{
  "num_hidden_layers": 9,
  "hidden_size": 160,
  "num_attention_heads": 2,
  "num_key_value_heads": 1,
  "head_dim": 32,
  "intermediate_size": 640,
  "vocab_size": 2048,
  "hidden_act": "swiglu",
  "norm": "rmsnorm",
  "norm_place": "pre",
  "norm_eps": 1e-05,
  "positions": "rope",
  "rope_theta": 100000.0,
  "rope_fraction": 1.0,
  "qk_norm": true,
  "attn_scale": 0.177,
  "bias": "none",
  "tie_word_embeddings": false,
  "parallel_block": false,
  "init": "uniform",
  "init_std_qkv": 0.052,
  "init_std_o": 0.0823,
  "init_std_up": 0.052,
  "init_std_down": 0.0,
  "optimizer": "muon_variant",
  "learning_rate": 0.00341,
  "lr_mult_down": 2.0,
  "beta1": 0.95,
  "lr_head": 0.00748,
  "max_grad_norm": 0.5,
  "warmup_steps": 0,
  "schedule": "wsd",
  "decay_fraction": 0.357,
  "decay_shape": "sqrt",
  "final_lr_fraction": 0.1,
  "batch_tokens": [16384, 32768, 65536, 131072],
  "max_seq_len": 256,
  "doc_mask": true,
  "train_tokens": 180600000,
  "max_steps": 3030,
  "dataset": "wikipedia_en"
}
MLP neurons of a small language model. Each row is named by its layer, matrix (gate and up: input weights) and neuron, and shows model dimensions 0-63. Each number is 128 + 24 x the weight over its row's rms, rounded and kept within 0 to 255. A neuron's up and down rows have the sign that makes its largest values positive.
After each neuron's rows, "fires after" lists the tokens most often just before its 100 highest values on Wikipedia text that the model never trained on. A number after a token or word is its count.

L2.gate435 [113 114 133 110 123 128 124 103 117 129 141 119 133 129 104 135 168 136 116 188 110  88 125 141 115 159 141 118 119  52 133 174 130 107 138 126 131 152 156  83 146 100 125 150 142 138 136 118 151 133 146  82 147 109 167 124 147 103 146 128 100 114 139 114]
L2.up435 [133  92 116 125 116 100 153 136  84 152 142 174 136 159 166 158 121 124 143 135 142 134 171 112 128 132 175 147 118 118 112 150 140 102 137 128 117 165 125 111 122 130 136 133 109 123 118 118 172 136 139 152 176 123 121 100 103 104 156 106  84 117 108 152]
fires after: " " 55, " the" 15, " (" 10, " =\n\n" 6, "," 5

L2.gate441 [112  87 147 154 124 160  95 131 157 123 132 103 109 137 139 133  95  71 118 120 138 140 145 143 121 127 132 101 132 151 106 108 174 118 104  92 103 148  96 116 107 110 136 135 166 123 115 139 152 121 169 166 131 154 132 125 113 145 166 151 120 142 126  91]
L2.up441 [170 107 118 134 154 126 125 117 138 151  72 114 114  87 158 122 131 117  89 143 120  77 136  98 133 187 143 161 111 160 161 108 125 144 137  74 145 141 130 156  98 134 127 159 135  92 140  91 169 120 132  86 131 169 102 148 104 172 119 171 137 123 103 128]
fires after: " S" 24, " s" 24, " all" 7, " n" 7, " am" 7

L2.gate483 [113  82 130 138 142 148 137 141 118 120 105 116 136 125 161 125 109  97 165 147 131 135 155 110 157 132 148 139 129 149 149 139 140 154 171 155 177 133 152 118 148 154 122 158 144 118 116 128 122  63 107 166  74 113 156 182 122 120 121 171 116 145 123 151]
L2.up483 [117 143 172 148 111 117 130 137 135  98 145 116 121 124 140 115 109 128 121  96 154 143  97  92 174  99 130 118 129 114 130  98 151  97 158 122 140 139 101 139 142  85 122 104 155 194 158 165 201 118 116 138 133 144 120 147 119 124 148 155 131 122 106 105]
fires after: " P" 35, "P" 10, " the" 9, " p" 7, "ic" 6, "rop" 4

L2.gate174 [120 108 132  95 103  86 153 132 106 119 141 123 106 142 135 142 100  96 121 154 162 120 102 142 135 132  74 125 148 176 151 137 110 174 128  93 136 125 126 145 138 172 138 159 172 129 143 137 141 112 121 101 136 140 108 133  95 111 108  97 171 119  70 113]
L2.up174 [141 131 130 105 128 112 101  98 107  94 167 147 152 135 177 133 177 118 162 153 127 115 131 162 117 153 129  98 136 148 138 142 133 121 146 159 103 144 117  86 133 118 107 128 142 149 146 137 140 164 141 121 182 157 117 162 132 138 110  96 139 106  89 157]
fires after: " as" 42, " Ch" 8, " to" 7, " ch" 6, " received" 6, " J" 5

L2.gate65 [159 139 115 115 169 128 126  83 165 132 139 101 135 146 156 142 201 110 149 136 123 115 140 165 168 121 126  95 129  95 112 101 183 119  82 129 147 139 101 143 137 126 133 179 112 120 142 136 116 100 119 121 126 176  98 150  96 163 145 147 128 126 103 100]
L2.up65 [153 179 123 139 132 147 148  90 133 104 131 127 120  96 137 114 113 156 111 125 180 102 170 117 157 154 129 123 148 109 129 134 137 117 132 146 160 122 143 123 123 109 137 123 119 140 134 180 132 116 122 166  96 123 110 114 157 131 153 129 149 133 125 132]
fires after: " st" 26, " eng" 11, " j" 9, " vers" 9, " tr" 9

L2.gate261 [124  66 150 141 150 103 114  95 121 156 122 119 103 143 137 120 114 158  93 141  86 101 155 138 133  76 138 134  99 102 157  93 113 128 106  87 108 102  88 159 147  65 141 154 124 102 135 106 129 153 127  64 176 125 164  96 133 130 158 141 121 112 148 115]
L2.up261 [126 125 120 165 156  91 107 115 149 132 145 129  74 135 125 116  87 134 162 148 169 125 123 104 153 121 139 114 151 130 141 130 146 142 124 112 132  99 146 135 124 125 165 167 119 123 126 113 102 138 161 111 167 133  96 132 115 140 160 117 124 132 166 118]
fires after: " s" 38, "iz" 9, "s" 7, " th" 5, " f" 4

L6.gate591 [ 99 146 123  75 133 135 129 167  99 116 113 145 117 182 156 149 137 118 139 129 116 128 129 102  96 126 186 106 119 143 160  80 132 173 106  87 151 125 164 154 151  82 122  86 133 130 146 118  80 149 146 126 128 144 128 121 133 115 156 134 103 110 103 134]
L6.up591 [154 131 136 127 114 100 127 171 141 116 119  83  95 153 152 148 126 174 139 137 108 152 110 131 102 134 130 129 134  95 137  94 155 118 132 136 122 107  93 132  93 155 147 123  84 127  83 116 130 102 159 115 183  90 163 100 127 171 133 164  99 120 102 156]
fires after: " p" 19, "." 19, "-" 6, " \"" 5, " w" 4, " con" 4

L2.gate567 [148 115 222  82 165 108 160 156  95 113 133 116 114 149 106 123 122 122 145 114 164 123 131  93 113 119 121 171 106 129 142 133 109 137 114 145  80  98  96 101 108 145 133 151 178 140 138 135  94 117 105 104 103 173 143 142 103  97 134 153 108 134 127 121]
L2.up567 [ 92 113 191 111 144 145 122 145 118 118 128 130 160 152 104 127 120  97 156 100 137 102 140  77 124 117 147 133 130 131 141 104 159 116  91 122 186  94 151 124 174 149 106 135 137 148 127 115 150 120  89 152 130 134 151 122  89 107 168 105 114 127 161 132]
fires after: "A" 18, "N" 11, "U" 10, "E" 8, " T" 8, "O" 7

L2.gate385 [149 152 127 147 103  99 145 119 152 131 146 127 151 130 108 137 118  78 130 162 123 128 109 112 120 140 156 136 152 119 102 135 130  91 102 165 153 109 110 175 105 117 141 131  99 157 124 125 118 122 118 112 144 105 151 127 138 156 118 110 159  66 124  77]
L2.up385 [179 107 131 126 117 141 137 115  91 120 146 122 130 184 104 100 100 126 148 124 135 130 106 107 138 113 104 134 124 132 151 130 121 136 109 157 136 133 166 185  93 128 144 151 114 160 100 146 119 126 108 151 118 137 121 126 108  94  96 155 160 132 123  82]
fires after: " the" 45, " an" 11, " An" 7, " The" 6, " m" 4

L2.gate188 [142 147  90 124 124 134 141 106 133 111  93 113 149 141 140 133 131 127 161 179 111 124 106 161 114 122 119 103 115 140 139 112 119 103 129 193 132 167 143 113 120 152 102 143 131 182 168 101 124 142 128 133 142 152 166 161 122 178 102 122 166  78  69 117]
L2.up188 [133 131 118 125 169 104 107 151 118 164 168 105 152 102 144 132  99 143 127 164 121 107 114 157 138 125 117 100 100 123 142 141 120  92 140 118 106 140 136 107 110 138 158 124 129 146 162 125 133 191 124 128 180 128 139 143 154 118 144 140 126 118  86 136]
fires after: " " 42, "es" 8, "s" 6, "st" 6

L2.gate103 [120 120 115  88 128 122 135 136 139 130 130 119 134 127 139 138 147  87 119 114 153 157 162 176 177 151 146 158  81 143 142 142 112 105  88 147 143 133 139 127 107 118 128 179 125 111 157 141 149 145  95 127 118 155 110 122 110  93 177 143  90 115 142 103]
L2.up103 [120  93 141 119 149  87 102  88 106 140 121  68 118 112 137  87 172 120 156 104 122 162  99 159 140 147 161 123 144 176 144 133 114 139 109 120 140  81 127 111 132 181 109 161 104  95 133 160 128 116 127 152 142 182 109 124 114 134 147 133 112 180 129 110]
fires after: " am" 13, " h" 10, " sim" 8, " p" 7, "." 7, " str" 7

L2.gate281 [145 153 104 126 136 142 133 107 107 106 126  56 108 129  90 101  94  83 122 125 117 160 175 108 135 122 121 115  93 115 109  67 137 170 162 147 153 135 117 173 154  89 140 168 115 121 120 137 167 140 169 147 111 126 150 135 143 121 162 160 118 122 128 144]
L2.up281 [157 118 124  95  77 143 129 176 125 136 100 116 103 165 141 103 144 124 163 147 114 122 112 132 143 146 131 131 112 171 172 178 123 133 136 106 119 134 146 113 130 129 135 103 120 153 145 139 117 153 132 143 122 129  99 125 144 110 104 111 156  87 104 108]
fires after: " C" 18, " acc" 13, " c" 11, "c" 8, " bro" 8, "r" 7

L2.gate376 [167 154 149 146 132 101 123 150 123 157 143 121 134 114 111 149 111 118  97  98 118 139 139 144 123 110 102 146 117 154 138 108 168 121  96 117 179 146 106 169 136 142 141 109 186 160 147 163 148 117 138 146 154 137 112 124 155 132 160 133 166  91 151 117]
L2.up376 [128 109 104 113 161 178 121 142 103 126 108  94 130 109 117  96 103 152 123 131 185 114 205 127  91 134 155 134  97 146  65  92 146 104 105  98 126 102 135 146 138 167 147 134 126 121 134  94 110 122 120 128 137 142 137 125 123 128 169 125 132 123 104 139]
fires after: " S" 25, " s" 16, " J" 9, "ial" 4, "s" 4

L2.gate151 [173 130 166 112 142 111 122 128 130 100 110 126 114 119 155  90 123  85 149 142 124 109 147  89 126 120 113 110 139 147 115  98 172 128 108  80  90 149 119 163 121 116  66  89 127 136 140 119 121 130 141 118 123 143 134 153 153 163 149 119  98 161 135 176]
L2.up151 [108 151 148 131 118 160 146 165 140 126 169 114 131 112 119 126 133 119 157 123 151 156 147  88  98 145 147 122 125 122 118 143 122 149 107 117 124  95 142  86 130 155 146 141 107 113 134 130  91 155  64 116  96 166 143 103 111  85 155 108 130 116  89 160]
fires after: "u" 16, " Roy" 16, " qu" 13, "qu" 10, " go" 7, " W" 6

L2.gate115 [158 144  60 158 142 124 178 148 123 111 183 138 127 147 126 155 113  92 131 141 137 111  84 117 125 179 137 113 126 156 138 121 127 119 170 148 152 159 128 108 128 137 170 130 122 113 107 148 159 135  76 155 140 119 132 177 113 136 158 121 128  94 102 149]
L2.up115 [108 145 114 133 123 174 118 137 118 152 184 134  84 103 142 138 123 125 135 135  89  89 130 107 149 117 136 130 100 138  74 124  88 127 127 107 162 132 142 175 168 132  99 129 142 122 137 176 123 150 150 142 150  98 136 118 106 147 145  94 137 112 133 122]
fires after: "," 26, " E" 9, " c" 8, " ch" 8, " The" 7, " de" 6

L2.gate265 [118 138 198  91 129 139 127 135 149 119 130 145 141 145 158 153 124 129 115 106 120 126 180 107 130 118  84  95 143 158 137 123 123 145  63 122  69 135 131 147 103 147 102 126 123 133 165 121  92 138 117  85 129 128 120 102 147 149 152 143 105 138 128 142]
L2.up265 [106 154 133 153  90  99 141 150 158 115 149 143 130 134 161 101 134 118 121 110 144  92 191 121 146 129 131 181 128 116 110 156 117 106 145 127 114 129 147 142 122 139 119 198  96 112 129 119 111 129 159 161 120 100 141 111 123 103 122 125 141 139 121 119]
fires after: " Q" 15, " sign" 14, " qu" 10, "qu" 10, " go" 7, "i" 7

L6.gate424 [145 131 146 120  94 157 154 133 149 153 151 142 122 161 131  97 119 113 117 147 103 100 123 127 127 143 123 122 144 124 118 106 142 164 118 113 177  95 132 103 128 148 123 187 127 132  77 186 133 121  77 131 142 105 135 131 140 115 120 189 129 103  84 133]
L6.up424 [112 158 132  99 123 105 131 139  94  88 117  91 137  88 167 103 109  97 144 160 136 130  98 125  96 136 116  92 133 108 151 118 106  97 145  46 131 123 133 139 145 125 134 144 119  86 109 156 121 133 142 113 157 148  98 104 109 111 115  84 108 106 100 132]
fires after: "\n" 30, "otes" 13, ")\n" 6, " |\n" 5

L2.gate351 [134 130 128 139 139  86 171 166 104 119 149 125 130 128  95 121 150  95 109 120 101 124 144 160 131 137 167 136 150 103 132 123 119 120 139 159 131 159 122  86 106 140 106 157 140 102 138 133  97 134 145 119  94 127 129 117 142 134 111 143 119 125 111  98]
L2.up351 [114 144 116  78 155  53 124 127  94  89 137 106 124 138 136 149 120  91  90  51 135 154 117 153 174 107 155 136 137 123 119 164 127 164  99 147 184 112 158 122 133 135 152 126  77  86 147 139  94 146 107 135 135 156 120 136 139 156  77 122 121 143 125 131]
fires after: "ol" 12, " Port" 10, "i" 9, " ev" 8, "ail" 7, "for" 7

L2.gate500 [114 117 104 128 187 116 137 136 149 136  91 102 138 107 124 124  66  98 144 151 118  90 126 133 143  64 152 154  86 127 111 166 138  90 131 130 106 101 136 132 107 157 158 141 125  96 126 123 114  85 142 105 151 121 112 127 161 165 147 133 104 152 133  85]
L2.up500 [134 151 135  94 118 117 127 158 115 156 110  98 117 111 140 122 124 155  87 115 105 139 114 129 105 135 125 122 153 138 141 105 109 139 103  87 128  99 117 107  98 146 104 139 175 122 155 157 172 119 118 165 131  57 136 158 111 149 129 134 124 130  97 100]
fires after: " " 29, " d" 8, "," 7, " that" 5, " s" 5, " to" 4

L2.gate637 [133 119 181 157 149 129 145 123 126 141 133 135 137 158 122 132 106 154 125 119 103 128 113 149 127 134 122 125 143 123 108 178 142 131 105 150 129 142  99 144 125 159 123 106 174 108 121 176 127 110  74  93 139 107 127 124 135 145  82 103 173 129 126  59]
L2.up637 [168 102 122 113 118 151 120 127 117 116 129 128 136 197 122 146 113 145 111 110  99 127 127 123 135 136 156 142 170 126 132 151 120 106 130 122  95  94 105 170 169 165 131  98 117 110 132 103 150 121  96 103 166  93 156 138  99 154 126 104 132 127 168 119]
fires after: " of" 38, " the" 29, " Comm" 10, " A" 7, " a" 7, " an" 4

L2.gate532 [130 121 131 142 129 165 113 158  59 131 114 162 139 138 152 142 117 108 165 184  93 114 151 132 178 134 161 137 142 147 150 145 133 118 167 145 116 108 111 144 109 116 116 112 120 118 173 124 126 161 117 120 144  75 138 190 126 133 167 155 134 139 141  99]
L2.up532 [121 154 107 157 110 116 122 105  70 140 164 116 103 137 163 145 124 150 152 168 102 130 149 119  97 122 161 120 102 144 145 101 123 140 138 127 123 125 155 125 104 100 137 138  96 120 121 121 165 148 118 136 116  97 107 154  95 116 156  88 130  79 141 118]
fires after: " the" 78, " The" 10, "The" 8

L2.gate122 [120 112 137 146 121 151 140 179 117 122 139  81 127 119  99 120 125 106 125 113 141 102 184 114 137 154 124 129 113  98 147 138  88 160 124 109 107 120 119 158 179 186  94 135 148 154 100 117 121 157 126 116 110 124 136 109 117 110 122 132 146 130  98 170]
L2.up122 [162 151  93 108 164 153 155 104 144 125  84 172 146 165 148 135 107  97 146 126  90 124 157 123 136 151 143 164 136 170 150  67 174 128 136 110 159 126 118 146 113 143 145 127 158 147  74 166 164 144 122 116 126 102 145 147  98 130 133  82 148 121 159 146]
fires after: " t" 25, "t" 14, " T" 7, "n" 7, "T" 7, "N" 7

L6.gate523 [125 128  89 136 144 168  97 142 154  72 140 133 134 151 184  98 146 117 142 150 158 117 165 162 120 144 109  94 138 133 141 130 137 115 142 149 113 113 163  94 142 151 128 109 111 129 100  99 136 117 104 135 166 153 136 161 102 141 108 121 143 138  95 144]
L6.up523 [ 98 112 122 100 139 141 129 168  97 172 192 122 137 119 200 150 153 110  95 149 169 147 176 128 121 198 154 100 155 138 111 126 109 114 123 101 119 118 150 172 122 145 112 116 134 122 110 169 124  82 127 149 108 139  84 137 123 127 145 120 139 160 139  69]
fires after: " " 73, "os" 7, "or" 4

L6.gate267 [116 145 118 134 128  97 108 139 133  85 105 181 131 159  79 169 115 120  92 112 107 161  95 127 133 103 148  96 154  84 128 149 162 128 143 144 124 149 128 135 114 157 151 127  88 174 102 172 175 115 116 128 108 108 170 116  96 169 115 149 152 120  97 130]
L6.up267 [ 97 153 136 131  92 129 154 170 124 116 122 135 146 165 129 150 135 148 105  82 127 137 113 155 122  83 148 157 122 157  92 132 133 100 156 140 160 178 120 150 130 131 157 151 136 113 101 133 163 113 120 144 158 123 143 108 106 147 147 131 149 115 166 129]
fires after: ".\n\n" 36, " |\n\n" 12, "-" 10, "\n" 6, "==\n\n" 5

L6.gate639 [ 87 128 134 167 150 157 112 113 116 141 147 225 140 174 124 116 119 116 114  75 111 143 133 117 133 129 119 105 102 118  87  94 134 147 143 153 148 100 107 165 182  93 102 123 131 116 136 122 156 108 123  84 131 150 124 113 133  83 122 139 115 136 129 142]
L6.up639 [125 186  95 133 143 128 117 134 130 116 118 135 141 122 168 128 174 124 106 107 174 113 100 137 137  92 158 138 101 125 106 111 123 115 119 125 139 133 115  96 130 161 156 105 142 112 147 138 142 116 136 102 147 152 156 102 130 113 144 195 143 125 123 116]
fires after: " \"" 13, "." 12, ".\n\n" 9, " (" 9, "-" 7

L2.gate36 [144 149  92 101 123 137 136 109 156 158 101 103 123 140  90 164 116  92 122 117 152 160  87 136 165 120 150 134 111 113 131 133 117 126 163 161 122 118 129 127  96 118 144 121 121 144 168 162 134 109 128 120 139 159 113 133 140 169 139 125 121 134 154  94]
L2.up36 [137 142 136 182 138 140 173  70 134 143 139 129 158 165 139 167 123 147 176 156 149 115  85 122 124 154  92 135 143 149 126 112 152 120 107 129  91 139 156 160 127 136 131 126 124 136 120 119 141 122 128 170 117 111 144 138  85 120 171 111 153 124  79 147]
fires after: " |\n" 45, "|---|---|---|---" 15, "," 6, " was" 5

L2.gate53 [120 111  89 107 136  84 135 154 147  81  90 128 127 111 139 147 146 133 115 126 116 111 132 130 154 124 130  90 150 115  80 152 147 135 148 115 152 126 166 167  87 123 114 116 100 133 161 100 140 107 175 124 162 141 122 140 146 111 136 110 141 146 121 132]
L2.up53 [139 126 147 131 107 106 155 170 120 167 181 120 116 115 142  82 120 118 115 126  97 163 120 165  86 111 148 158 143 165 129 125 114 142  98 123  92 117 132 155 173 130 119  93 133 120 145 109 155  72 124 124 121  98 110 145 146 130 109 157 110 203 145  73]
fires after: " " 78, "ad" 10

L2.gate543 [126 132 139 139 162 104 156 121 156 137 138 114 119 139 132 104  86  76 104 131 130 150 144 176 116 103 150 148  83 145 136 146 115 133 116  93 121 146 164 117 159 109 162 151 118 158 159 109 119 150 119  97 121 153 184 113 126 105 132 144  89 145 123 136]
L2.up543 [127 120 115 149 150 155 122 122 131  59 127 121 100 117 139 109 112 104  91 147  73 118 147 120 125 132 142 133 118 112 142 117 116 118 135 124 130 176 145 102 161  98 127 144 154 148 153 118 127 147 124 120  79 135 103 109 147 130 156 150 113 117 129 113]
fires after: " th" 17, "w" 15, " that" 8, "s" 5, "k" 4, "orn" 4

L2.gate353 [127 136  83 120 121 146 114 115 147 118 149 126  83 120 110 103 153 118 111 121  82 141 137 161 126 126 127 141 149 138 127 144 122 140 142 111 148 135 122 144 121 114 146 103 111  86 130  77 139 111 118 149 114 103 122  97 168 127 131 177 106  76 120 130]
L2.up353 [157 129 122 152 123 134 133 121 170 109 140 149 105 121 140 137 117  61 128 127 103 125 118  96 137 180 121 132 157 121 162 134 143  97 166 127  81 102 135 136 127 146 140 104 125  85  86 145 147 129  92 135 165 105 109 117 145 152 112 125 126 150 168 140]
fires after: " L" 28, "at" 19, "g" 13, " l" 6, "ug" 5, "l" 4

L2.gate143 [129 133 123 156 111 106 164 143 146 120  96 150 177 125 109 134 161 128 112 151 143 126 135 121 160 149 163 118 155 139 171 112  83 135 120 102 132 166 105 124 144 116 124 137 166 143  59 122  90 139 120 121 122  97 126 131 144 138 107 139 115 123 128 155]
L2.up143 [151 141 131 126  94  91 147 125 134 148 129 135 102  96 159 139  77 129 158 132 135 132 154 163 139 171 135 125 132 131 116 117 117 111 153  69 113 141 128  86 194 136 126 108 107 105  90  98  99 162 117 106 166 124 101 118 120 121 134 102 122 141 118 110]
fires after: " on" 22, "ru" 16, "he" 7, "o" 5

L2.gate497 [ 84 123 138 121 149 133 143 114 136 136 120 122 126  90 123 129 123 118 120 156  91 141 125 122 106  90 115 127 123 122 127 140 178 149 114 152 105 148 125 105 129 160 158 150  91 116 164 132 119  69  98 170 113 133 129 119 105 127 188 160 143 118 129 104]
L2.up497 [126 116 175 151 149 111 171 137  84 175 132 130 162 128 117 125 129  97 114  89 134 148 139 125 156 143 148 113 157 134 172 147 141 106 157 139 150 110 112 148 119 149 136 148 145 127 139 134 117 164 107 128 118 115  74 119 119 121 144 144 148 125 107 112]
fires after: " St" 28, " O" 16, "St" 8, " B" 5, "O" 5, "C" 5

L2.gate22 [132 128 127 128 163 128 145 159  52 121 152 102 148 114 132 114 123 103 140 146 137 109  73 162  89 136 121 101 113 115 171 145 133 128 125 152 152  93 185 126 100 105 130 124 139 130  88 144 168 150 116 113  94 111 120 137 100 162 120 107 136 126 121 151]
L2.up22 [145  93 119 120 131 107 173 107 122 170 114 129 128  96 161 131  76 137 137 115 142 147 133 103 126 172 176 104 152 119 127 121 110  86 143 131 113  97 173 128  87 127 122 137  87  77  79 115 158 135 120 138 117 149 129 142 146 142 120 154 116 109 124 150]
fires after: " as" 24, " As" 10, " at" 9, "g" 7, "ung" 5

L2.gate605 [140 125 108 107 130 151 168 147  76 133 104 147 126 163 144 106  93  98 102 149 152 118 171 132  99 139 149 151 131 148 158 150 103 109 127  95  95 150 114 128 120  85  97 134 141 116 112 121  95 166 163 145 118 154 112 112 151 127 136 136 126 158  89 182]
L2.up605 [152 142 104 139 110 157 150 131 130 147 146 100 159 145 149 167 109 114 156 149 112 146 154 140 121 123 111 106 163 165 131  99 165  65 142 139 143 136 146 154 137 138  98 141 145 162 129 121 120 113 109 119  87  65 121 166 106 103 132 111 112 140 115 131]
fires after: " L" 50, "L" 13, " E" 10, "-l" 8, "el" 5

L2.gate263 [109 108 145 171 118 151 128 144 156 119  85 133 115 156 123 135 117 144 148 122 136 104 140  90  98 139  97 119 104 121  80 154 120 133 115 128 142 142  97 135 121 119 119 148 138 134 122 111 136 170 182 108 172 138  99 113 130 159 130 140 152 144 114 151]
L2.up263 [ 62  78 114 134 120 127 116  79 154 142 109 102 151 148 127 151  86  99 118 150 142 105 117 104  92 115 153 112 140 114 113 109 152 113 144 125 171 139 105 155 145 133 106 130 160 116 109 127 130 131 173 148 126 133 123  97  94 156  93 148  65 121 127 121]
fires after: " w" 25, "he" 16, " was" 11, " e" 7, "ther" 7

L6.gate401 [111 147  97 127 172 120 118 110 155 114 139 145 139 112 139 139  85 137 100 177 123 113 141 168 112 127 129 131 108 176 142 147 129 141  94 158 127 176 171 151 103  87 103 162 131 112 142 111 161 113 100 127 112 151 121 167  97 123 127  85 179  99 117 145]
L6.up401 [120 107 132 144  95 153 102 152 135 128 116  66 116 150 186  90 174 137 127 117 144 124 121 133 108 135 135 166 119 143 188 145 129 117 114 137 139 108 129 128  96 135 152  98 145 111 144  76 161 130 147 144 134 126 164 116 109  66 107 138 109 147 108 126]
fires after: " " 39, "20" 35, "19" 17

L6.gate241 [132 132 152 122  85 128 113 164 160 126 151 107 116 126 132 153 139 128 123  88 117 143 130  80 167 112 165 110 104 131 183 110 118 144 106 114 137 137 135 143 130 113 148 107 148 117 157  95 153  76 198 124 143 127 125 177 128 142 147 142 158 102 124 149]
L6.up241 [154 128 131 114 120 130 154 128 125  97 119 167 114 120 176 124  95 184 151  93 132 106  98  96 105 132  98 138 109 111 125  86 102  98 120 115 129 142  91 140 160 125 113 193 131 131 131 118  64 103 128 126 141 109 127 123 120 102 140 129 101 124 107 153]
fires after: "-" 41, " Re" 6, "I" 4, "D" 4, " •" 4

L2.gate293 [153  94 154 118 121 131 143 111 130 107 130 129 120 131 130 173 133 145 143 141 100 116 106 106 146 183 107 107 140 192 130 122 109 120 147  88 111 108 114 153 127 193 116  96 140 123 149  99 168 122 121  60 126 138 116 137  43 137 114 121  80 121  85 189]
L2.up293 [155  98 124 125 122 114  94 120 201  82 146 109 162  68 147 154 131  98 123 134  61 174 157 121 141 121 162 152 141 168 117  90 130 124 144 121 124 155 112 148 125 133 163 140 135  88  97 144 147 130  96 113 109 119 135 124  96 108 109 100 121 148 108 126]
fires after: " Ch" 24, "and" 14, " ch" 8, "ok" 6, "amp" 6, " Is" 5

L2.gate222 [120 138 146 148 127 113 182 155 158 136 130 148 127 126 135  92 107  88 145  97 121 134 104 140 168 119 126 138 133  99 141 177 145 114 107 137 116  86 110 147 141 112 132 121 150 145  92 124  92 123  99 127  88  97 132 142 131 162 164 107 150 131 132 122]
L2.up222 [129 155 151 119 135 118 101  97 139 190 129 125 124  71 142 102 113 172 148 148 107  95 138 160 139 139 126 125  79 125 177 127 131 138 126 150 122 117 114 143  96 125 141 120 154 120  97 143 144 116 109  94 141  88 153 170 159 126 134 163 190 142 100 101]
fires after: " g" 24, " G" 22, "G" 18, "g" 9, "eg" 6

L2.gate212 [106 126 116 132 161 125  70 128  87 111 122 125 124 135 133 130 111 128 108 131 122 106 158 127 115 107 140  68 137 160  92 131 123 139 145 115 120 142 124 117 156 158 118 154  87 161 122 146 128 114  94 108 128 139 139 119 125 118 101 164 159 159 164 108]
L2.up212 [141 143 107 117 157 125  82 157  93 124 115 114 135 103 105 134 119 125 106 153 117 193 157 131 152 140 130  48 129 162 127 137  93 123 105 122 113 182 144  99 131 158 129 130  93 181 138 146 148 140 121 120 151 127 149 131 148 113 108 118 136 129 148  95]
fires after: " includ" 25, " describ" 12, " under" 12, "|---|\n" 8, "ed" 5

L2.gate280 [157 168 161  98  80 150 101 146 132 137 149 128 126 142 125 134 169 133 101 140 101 149 194 143  92 109  75 112 106 133 145 145 108 142 107 116 163 149 147 144 152 159 168 108 148  95 144  59 145 139 120 123 139 123 139 135 160 113 115 156 138 105 112 153]
L2.up280 [125 113 108 163  77 100 104  98 128 123  77 134 140 133 134 129 118 135  72 156 139 150 101 123 144 107 184 145 171 156 114 104 157 148  94 103 127 154 123 107 169 125 117 127 136 117 123 184 178 111 126 113 139 130 120 121 132 122  91 129 172 157 137 135]
fires after: " l" 34, " L" 15, " d" 11, " G" 7, " Cl" 6, "L" 5

L2.gate580 [ 87 155 101  71 107 138 128 126 134 129  87 121  94 161 109 139 132 158 113 130 142 148 120 127 131 143 147 103 113 105 105 145 132 145 132 100 169 138  92 117 124  79 135 138 135 127 168 144 136 148 101  95 119 100 136 161  99 137 125 150 139 154 117 141]
L2.up580 [125 132 145 119 136 142 129 135 111 145  99 140 126 146 141 169 131  95 128 143 139 122  92 145  99 147 132 143 130  98 113 141 145 104 155 132 111 118 113 151 112 123 118 211  93 122 101 159 140  96 121 157 150 122 129 128 175 153 140 177 121 148 138 163]
fires after: "." 51, ".\n\n" 11, " which" 4

L2.gate548 [142 154 129 128 127 174 187  93 115 152 118 109 104 136 134 118  87 118 155 130 138  95 166 107 146 116 162 118 140 131 107  95 119 117 154 144 107 145  89 103  90 122 123 142  78 150 140 143 108 115 110 132 109 125 131 127 144 161  89 122 113 182 130 152]
L2.up548 [163 188 115 128 117 188 123 135 116 185 134 127 156  60 112 137 163 115  75 129 154  94  97 136 167 155 191 147 125 126 103 106 123 118 151 123 147 103  95 129 119 145  97 123 117 106 105 155 153 101  98 119  99 117  97 137  97 150 113 129 131 129  87 125]
fires after: " Al" 32, "l" 20, " al" 15, "z" 6, "-" 6, " U" 4

L2.gate542 [172 140 115 146 116 117 139 116 110 118 158  50 157 139 139 174  92  90 157  92 118 105 122 126 155 115 135 129 122 125 131 136 124 123 176 114 141  79 135 116  97 113  83 112 127 111 142 114 145 130  99 134 128 147 116 129 149 140  85 128 132 134 146  84]
L2.up542 [131 105 110 117 121  86 154 109 139 120  73 130 133 141 119 151  55 110 127 131 170 174  89 121 139 176 133 122 143 130 125 117 115 134 111  97 114 123 135 146 115 123 118 111 110 180 166  71 118 140  97 174 111 166 152 163 147 109 111 122 126 142 141 112]
fires after: " as" 24, " Br" 11, " h" 10, " As" 6, "s" 6

L2.gate306 [134 130 134 126 140 143 177 145  99 131 138 186 138 134 134 124 150 118 127 121  74 107 119 125 133 102 101  98 128 163 152  86 139 100 141 112 110 135 132 124 129 171 135 181 148 126 149 162  91 100 107 134 159 104  77  98 109 180 150 136 121 150  98  89]
L2.up306 [156 205 133 116 191 149 122 205 121 131 122 131 136 116 151 148  93  87  84  95 171 105  90 125 131  74 110 126  84 148 149 122 138  98 174 126 126 146 147 155 106 144 144 136  90 105 141 155  63 129 131 133 116 107 123 156 104 126 113 132 158 146 142 116]
fires after: " St" 15, " la" 15, " re" 12, " a" 11, "st" 8, "A" 7

L2.gate74 [186  95 121  98 139  84  92 129 132 107 123 125 134 116  99 126 143  81 131 148 129 137  58 184 166 118 125 146 168 143 122 163 117  74 150 112 197 148 126 127 139 126 206 121 123 151 122 113 151 100 123 149 146 101 142 135 110 161 148 125 135 126 134 146]
L2.up74 [142 125 136  97  89 132 147 120 109 153 104 126 140 108 158 150 146 135 163 126 150 155 103 133 135  27 147 119 151 130  94 173 138 145 136 104 145 125 145 111 127 140 120 138 112 152 143 134 131 114 126 122 161 135  92 166  87 158 129 100 139 126 118 126]
fires after: ".\n\n" 35, " |\n\n" 21, "==\n\n" 15, "\n\n" 11, "==\n" 7